{
  "n_kv_head": 2,
  "norm_place": "peri",
  "lr": 0.00141,
  "lr_head": 0.0128,
  "schedule": "wsd"
}
MLP neurons of a small language model. Each row is named by its layer, matrix (down: output weights) and neuron, and shows model dimensions 112-239. Each number is 200 + 20 x the weight over its row's rms, rounded and kept within 0 to 999. A neuron's up and down rows have the sign that makes its largest values positive.
After each neuron's rows, "fires before" lists the tokens most often just after its 100 highest values on Wikipedia text that the model never trained on.

L4.down82,230,231,181,195,221,210,220,191,182,208,220,196,175,149,197,183,176,205,202,186,173,212,215,197,170,198,157,168,195,180,215,209,218,207,189,191,208,182,237,194,177,194,217,186,221,207,186,212,220,211,186,189,201,197,191,183,219,220,169,199,184,218,192,231,211,213,202,226,203,196,197,202,183,172,212,219,173,196,179,208,197,178,189,166,173,190,208,216,198,180,166,172,162,211,206,216,200,231,207,222,220,193,199,174,178,192,187,235,223,195,184,199,193,194,167,195,263,195,162,199,177,156,192,220,170,205,202,165
fires before: "-", "\n", " \"", "a"

L3.down110,162,202,219,189,193,220,213,228,188,190,201,197,200,165,198,194,197,170,201,156,173,191,219,179,225,224,199,189,203,185,193,216,242,198,159,191,227,176,214,219,195,176,185,197,234,205,203,199,234,216,203,176,190,245,212,195,204,218,173,212,217,234,205,198,171,198,219,230,168,181,160,219,192,191,203,201,163,205,206,180,178,173,189,167,176,237,184,196,201,184,168,197,180,182,213,184,210,202,235,204,207,212,214,182,193,173,187,194,181,184,195,189,209,188,174,229,210,228,207,202,221,188,197,229,179,197,234,183
fires before: "an", "un", "ap", "o", "e", "u"

L2.down395,199,185,195,205,204,179,176,203,187,170,177,192,207,192,192,233,225,173,228,195,169,234,184,221,218,209,191,185,206,197,169,168,175,202,213,197,228,246,235,240,157,186,174,188,189,199,205,179,174,215,209,190,205,220,184,184,168,231,167,193,238,217,206,183,195,214,218,193,228,201,194,182,184,188,227,198,202,199,198,199,198,183,190,187,232,197,196,227,195,197,215,227,198,195,199,227,219,188,236,207,255,186,215,184,185,159,195,191,206,206,228,200,182,186,176,185,206,212,188,207,184,190,217,248,223,232,242,196
fires before: "it", "on", " to", "r", "ed", "uc"

L3.down663,188,198,218,192,171,220,206,193,186,176,197,179,229,175,157,193,182,210,182,187,189,207,261,189,194,203,202,245,209,171,244,197,181,188,183,192,212,194,171,202,217,226,192,204,194,169,220,208,178,206,186,164,223,218,223,214,204,228,204,227,209,166,157,176,183,202,187,186,193,224,214,193,199,234,197,169,186,213,146,229,214,223,224,194,204,174,195,201,179,220,200,207,207,191,201,204,199,189,210,195,199,187,199,197,215,216,192,178,214,171,246,220,181,161,212,231,192,195,194,193,192,234,178,215,191,208,189,195
fires before: "ld", "ut", "per", "ver", "p", "cc"

L4.down23,214,213,232,208,212,193,227,211,246,189,160,206,203,193,172,202,159,196,167,194,194,181,215,198,164,183,198,190,218,205,182,171,198,187,204,179,174,185,186,199,199,162,205,210,200,194,217,194,238,190,192,199,195,220,206,176,184,189,180,223,169,195,200,196,225,194,172,212,205,194,220,189,205,180,216,188,227,189,201,214,207,163,219,205,202,198,238,190,164,166,174,194,238,221,210,173,213,190,210,236,156,193,200,182,223,220,195,177,185,164,222,186,209,183,172,164,183,187,200,181,185,187,195,183,172,201,179,180
fires before: ",", " ", " |", "\n", ")", " ("

L4.down510,216,205,190,182,209,189,193,209,243,203,199,228,176,197,193,234,218,205,176,153,196,178,178,185,199,207,205,183,188,173,232,218,208,197,212,192,180,186,190,209,215,206,208,196,191,235,160,182,196,191,209,184,219,219,186,215,213,185,191,206,173,186,208,229,184,186,197,187,209,201,184,213,191,188,238,210,198,219,223,221,187,201,210,151,196,204,187,211,232,174,214,194,218,199,219,181,205,216,220,190,169,215,179,215,184,204,247,177,187,199,183,211,205,222,196,218,191,222,218,163,198,210,220,196,219,204,214,218
fires before: "ot", "ic", "it", "is", "ch", "ul"

L2.down683,207,196,199,197,209,206,183,240,178,198,201,199,204,194,179,184,186,215,182,155,214,235,195,186,193,239,198,225,199,161,229,194,221,202,210,189,185,201,238,233,182,224,240,197,186,212,213,172,184,196,204,185,184,192,207,217,195,231,163,201,251,187,217,193,198,235,189,182,171,223,225,195,201,219,203,192,202,204,162,188,240,188,202,201,207,188,183,212,185,219,232,187,182,208,215,204,204,197,211,173,205,155,204,220,187,218,172,211,206,185,201,213,209,186,237,177,199,202,206,213,200,184,215,201,222,224,219,198
fires before: "ut", " |", "ver", "per", "pp", "p"

L4.down290,225,192,207,164,206,162,210,156,181,192,216,172,211,190,154,194,188,178,201,202,188,151,221,179,200,191,201,195,217,186,228,204,177,208,203,221,182,182,220,188,186,209,214,189,188,229,200,169,258,204,200,216,167,215,161,146,190,184,196,208,182,208,190,205,198,185,204,210,194,184,219,223,242,171,237,185,191,256,236,230,202,203,179,181,195,202,199,198,184,215,161,200,197,162,223,224,218,169,185,213,207,210,185,216,210,220,212,183,205,227,226,196,226,192,171,203,220,211,211,201,163,206,199,213,196,194,179,164
fires before: "\n", "9", "ies", "a", "8", " "

L4.down253,189,200,219,207,196,136,221,187,201,204,224,236,175,146,201,193,224,187,218,205,193,197,201,192,192,207,223,200,188,178,187,209,208,171,191,185,213,200,197,190,204,201,210,216,207,174,197,209,224,169,218,184,226,211,197,196,182,228,192,220,218,230,196,233,178,222,185,198,158,170,204,193,199,191,194,267,211,210,215,215,230,196,178,215,193,183,203,229,205,192,191,221,204,195,207,183,210,176,192,210,223,211,215,214,198,206,201,213,204,201,181,192,215,209,192,195,218,243,191,160,189,150,211,195,212,192,208,166
fires before: "u", "e", "ly", "il", "ust"

L2.down84,218,176,181,190,194,186,186,223,213,213,191,207,222,176,212,187,197,193,161,190,193,176,246,190,212,192,214,208,200,190,190,212,215,196,152,180,196,226,224,223,210,166,184,193,185,228,231,189,189,225,222,216,228,179,190,240,192,170,211,222,189,224,201,195,203,238,233,179,205,221,244,219,188,229,221,204,187,173,188,205,190,205,183,212,198,187,206,179,183,186,201,179,190,205,204,198,197,208,180,186,234,224,208,164,197,200,204,228,214,199,177,194,245,196,212,169,239,180,219,198,207,226,200,184,217,210,168,214
fires before: "9", "8", ")", "7", "0", "–"

L2.down651,231,186,204,200,230,201,209,194,210,206,206,190,202,194,211,186,229,205,172,215,171,233,161,194,211,219,220,189,194,217,190,161,204,195,193,190,196,224,186,185,163,216,202,153,204,163,191,153,206,167,189,175,189,206,165,185,201,178,191,201,221,207,188,191,210,198,179,185,197,185,170,168,172,188,180,205,174,233,207,210,211,195,224,164,216,199,192,179,198,230,179,236,204,206,192,201,209,203,209,226,234,172,239,240,161,181,191,226,187,191,224,174,219,207,202,207,213,199,214,192,218,183,194,202,200,183,211,191
fires before: "ue", "o", "a", "r", "on", "g"

L3.down330,199,203,208,215,213,221,188,209,226,169,206,173,211,182,203,206,184,186,180,184,216,215,182,215,201,207,214,158,207,221,214,190,216,193,264,233,201,210,216,183,187,225,222,181,214,213,213,172,214,227,161,216,207,194,199,184,189,209,210,200,212,171,204,216,189,155,197,249,205,230,196,207,225,211,219,180,199,176,188,201,173,200,193,220,193,167,201,224,182,189,180,204,193,191,209,194,186,207,196,190,205,170,211,204,214,205,223,195,228,229,196,226,232,180,208,205,208,230,183,224,206,183,204,180,190,230,216,213
fires before: " the", "f", "i", "t", " ", "ol"

L4.down15,220,192,223,190,196,194,217,159,200,192,189,206,175,242,195,241,204,209,215,190,202,184,210,160,200,173,214,202,182,238,218,193,202,201,200,213,216,196,234,244,220,184,216,172,172,222,195,187,194,214,211,188,191,246,193,195,170,198,181,202,200,190,236,204,204,200,223,212,186,171,196,226,169,196,198,204,226,188,212,223,199,194,191,233,211,191,221,191,187,226,195,220,179,210,199,222,208,219,200,174,199,211,223,186,223,205,180,172,210,208,193,179,228,171,211,229,228,194,210,196,194,211,190,197,174,194,207,192
fires before: "0", "9", "7", "6", "8", "."

L4.down112,203,224,179,157,212,210,170,178,206,178,195,229,210,240,190,223,185,231,198,197,209,204,206,189,206,211,180,171,227,217,202,196,214,180,177,229,207,221,219,214,223,185,173,203,182,166,221,208,205,177,198,216,190,200,207,216,195,212,215,207,232,210,183,209,227,207,196,192,214,213,225,202,210,229,156,228,163,157,208,198,202,206,179,196,256,173,167,172,195,196,176,170,186,213,214,181,176,185,204,213,196,215,200,209,189,245,185,196,178,192,191,191,211,163,226,201,212,188,215,225,184,207,174,217,226,226,187,212
fires before: " |", "s", "–", ":", ")", ","

L3.down359,238,231,197,229,250,183,217,192,201,207,204,225,192,230,172,179,191,178,209,213,219,197,195,209,211,210,216,219,229,196,216,210,208,172,208,205,168,184,200,202,175,182,206,207,206,196,163,184,198,208,197,180,196,206,236,189,210,194,188,178,188,194,198,186,161,201,176,222,210,216,208,220,179,211,186,184,189,234,181,172,199,186,234,235,158,203,211,186,174,185,204,204,154,175,228,191,222,200,209,197,232,220,191,194,194,202,226,185,213,190,225,204,236,185,193,182,218,239,211,202,202,194,233,234,220,199,241,199
fires before: " |", "6", "5", "4", "0", "9"

L3.down151,170,195,213,228,209,189,217,225,223,195,172,137,213,187,154,176,208,193,190,228,188,203,197,208,149,235,217,200,188,206,199,218,224,167,198,208,209,205,207,201,171,207,204,186,199,244,197,196,208,229,221,198,197,229,186,202,213,202,152,192,196,194,189,184,224,178,178,196,166,237,200,213,195,234,202,201,188,201,187,220,181,213,200,177,206,192,210,199,188,215,204,216,162,203,219,228,211,209,191,211,199,193,200,196,169,200,184,233,190,203,160,202,205,182,204,178,227,214,194,189,164,174,183,188,196,206,202,228
fires before: "f", "i", "ity", "ary", "ivers", " m"

L4.down402,199,208,165,167,215,193,193,216,241,149,204,209,185,199,176,177,248,186,181,173,209,242,176,208,182,214,210,205,195,245,227,183,216,214,177,181,216,172,170,213,199,211,182,186,202,178,193,201,202,186,196,169,195,194,212,216,198,174,208,213,197,220,212,185,208,195,187,183,192,226,195,230,209,219,232,201,181,216,194,216,167,207,202,189,184,231,221,240,186,208,226,235,224,179,223,184,217,225,201,229,213,177,190,249,198,222,217,189,189,194,193,244,188,175,203,210,181,200,210,181,194,201,236,194,227,236,198,205
fires before: "ic", "t", "il", "is", "ot", "r"

L2.down665,241,204,191,209,179,174,240,207,205,178,174,199,183,210,197,219,200,225,183,179,196,188,205,196,236,196,222,192,193,184,246,222,185,197,198,200,185,162,201,202,167,174,204,181,207,193,177,162,188,180,184,205,170,208,177,219,207,234,223,216,225,249,203,230,177,231,218,216,194,219,215,203,169,238,229,190,213,211,216,211,183,193,203,178,199,184,175,183,230,192,176,187,182,184,200,183,172,204,164,212,191,180,159,175,171,214,191,217,189,191,219,196,164,216,197,184,188,197,186,174,204,182,213,189,208,228,187,188
fires before: "ar", "ation", "ot", "it", "ely"

L2.down433,209,217,167,236,196,185,216,211,216,186,191,203,198,193,193,189,188,239,185,171,229,167,187,200,191,239,177,221,160,190,208,193,210,184,216,226,195,205,197,166,190,177,199,205,197,227,196,180,176,217,191,200,230,196,245,213,215,209,183,175,200,216,221,181,194,187,211,204,193,216,229,189,196,237,182,175,194,256,221,221,230,196,200,238,220,187,186,154,209,193,203,237,162,198,222,222,185,215,216,174,221,203,192,179,205,208,247,206,222,179,233,213,208,207,189,199,214,229,198,206,198,182,194,191,178,167,214,214
fires before: " |", "5", "6", "7", "9", " \""

L3.down392,220,196,213,209,208,192,223,182,221,189,194,222,186,199,169,203,175,185,196,175,217,230,210,174,226,199,214,192,211,222,211,222,234,226,171,192,195,201,214,217,187,164,195,215,218,219,219,169,197,157,207,225,179,234,188,200,202,135,206,220,213,195,187,213,215,172,182,176,215,202,206,205,205,235,211,194,195,202,181,229,197,207,206,233,211,227,170,191,191,196,217,205,218,200,204,167,172,259,185,182,199,182,227,167,199,177,150,199,201,206,209,184,215,198,177,194,197,190,214,178,196,189,247,173,211,230,191,198
fires before: "ation", "ar", "les", "ip", " ", "l"

L4.down175,188,197,176,216,231,212,185,217,178,201,190,197,161,204,209,194,213,209,182,152,198,201,174,185,221,198,177,230,230,185,194,186,225,210,183,190,199,161,220,239,206,205,224,211,184,215,200,224,141,215,209,160,214,195,242,204,208,201,185,181,221,208,183,205,155,163,176,176,209,178,233,213,185,218,207,190,183,183,202,200,178,179,225,169,196,216,198,212,209,171,210,229,201,211,199,170,214,194,224,203,214,189,206,205,187,179,214,191,184,188,210,219,197,208,214,184,206,206,223,178,196,185,213,167,180,201,169,175
fires before: "ic", "is", "os", "ar"

L2.down533,197,198,195,214,228,226,172,225,209,217,223,205,175,205,181,189,186,169,197,231,173,207,206,231,175,212,199,224,193,207,202,218,200,198,207,210,192,171,182,223,160,172,203,228,231,202,186,181,168,208,189,235,172,215,205,173,181,212,173,222,228,183,215,181,221,204,220,244,196,205,194,239,167,190,196,164,201,184,168,192,242,216,224,181,201,205,195,185,210,202,192,190,199,174,201,206,200,218,204,199,243,200,229,174,197,198,196,204,184,206,219,202,200,214,180,206,182,204,204,192,224,232,157,219,218,227,191,201
fires before: " ", " \"", " T", " N", " S"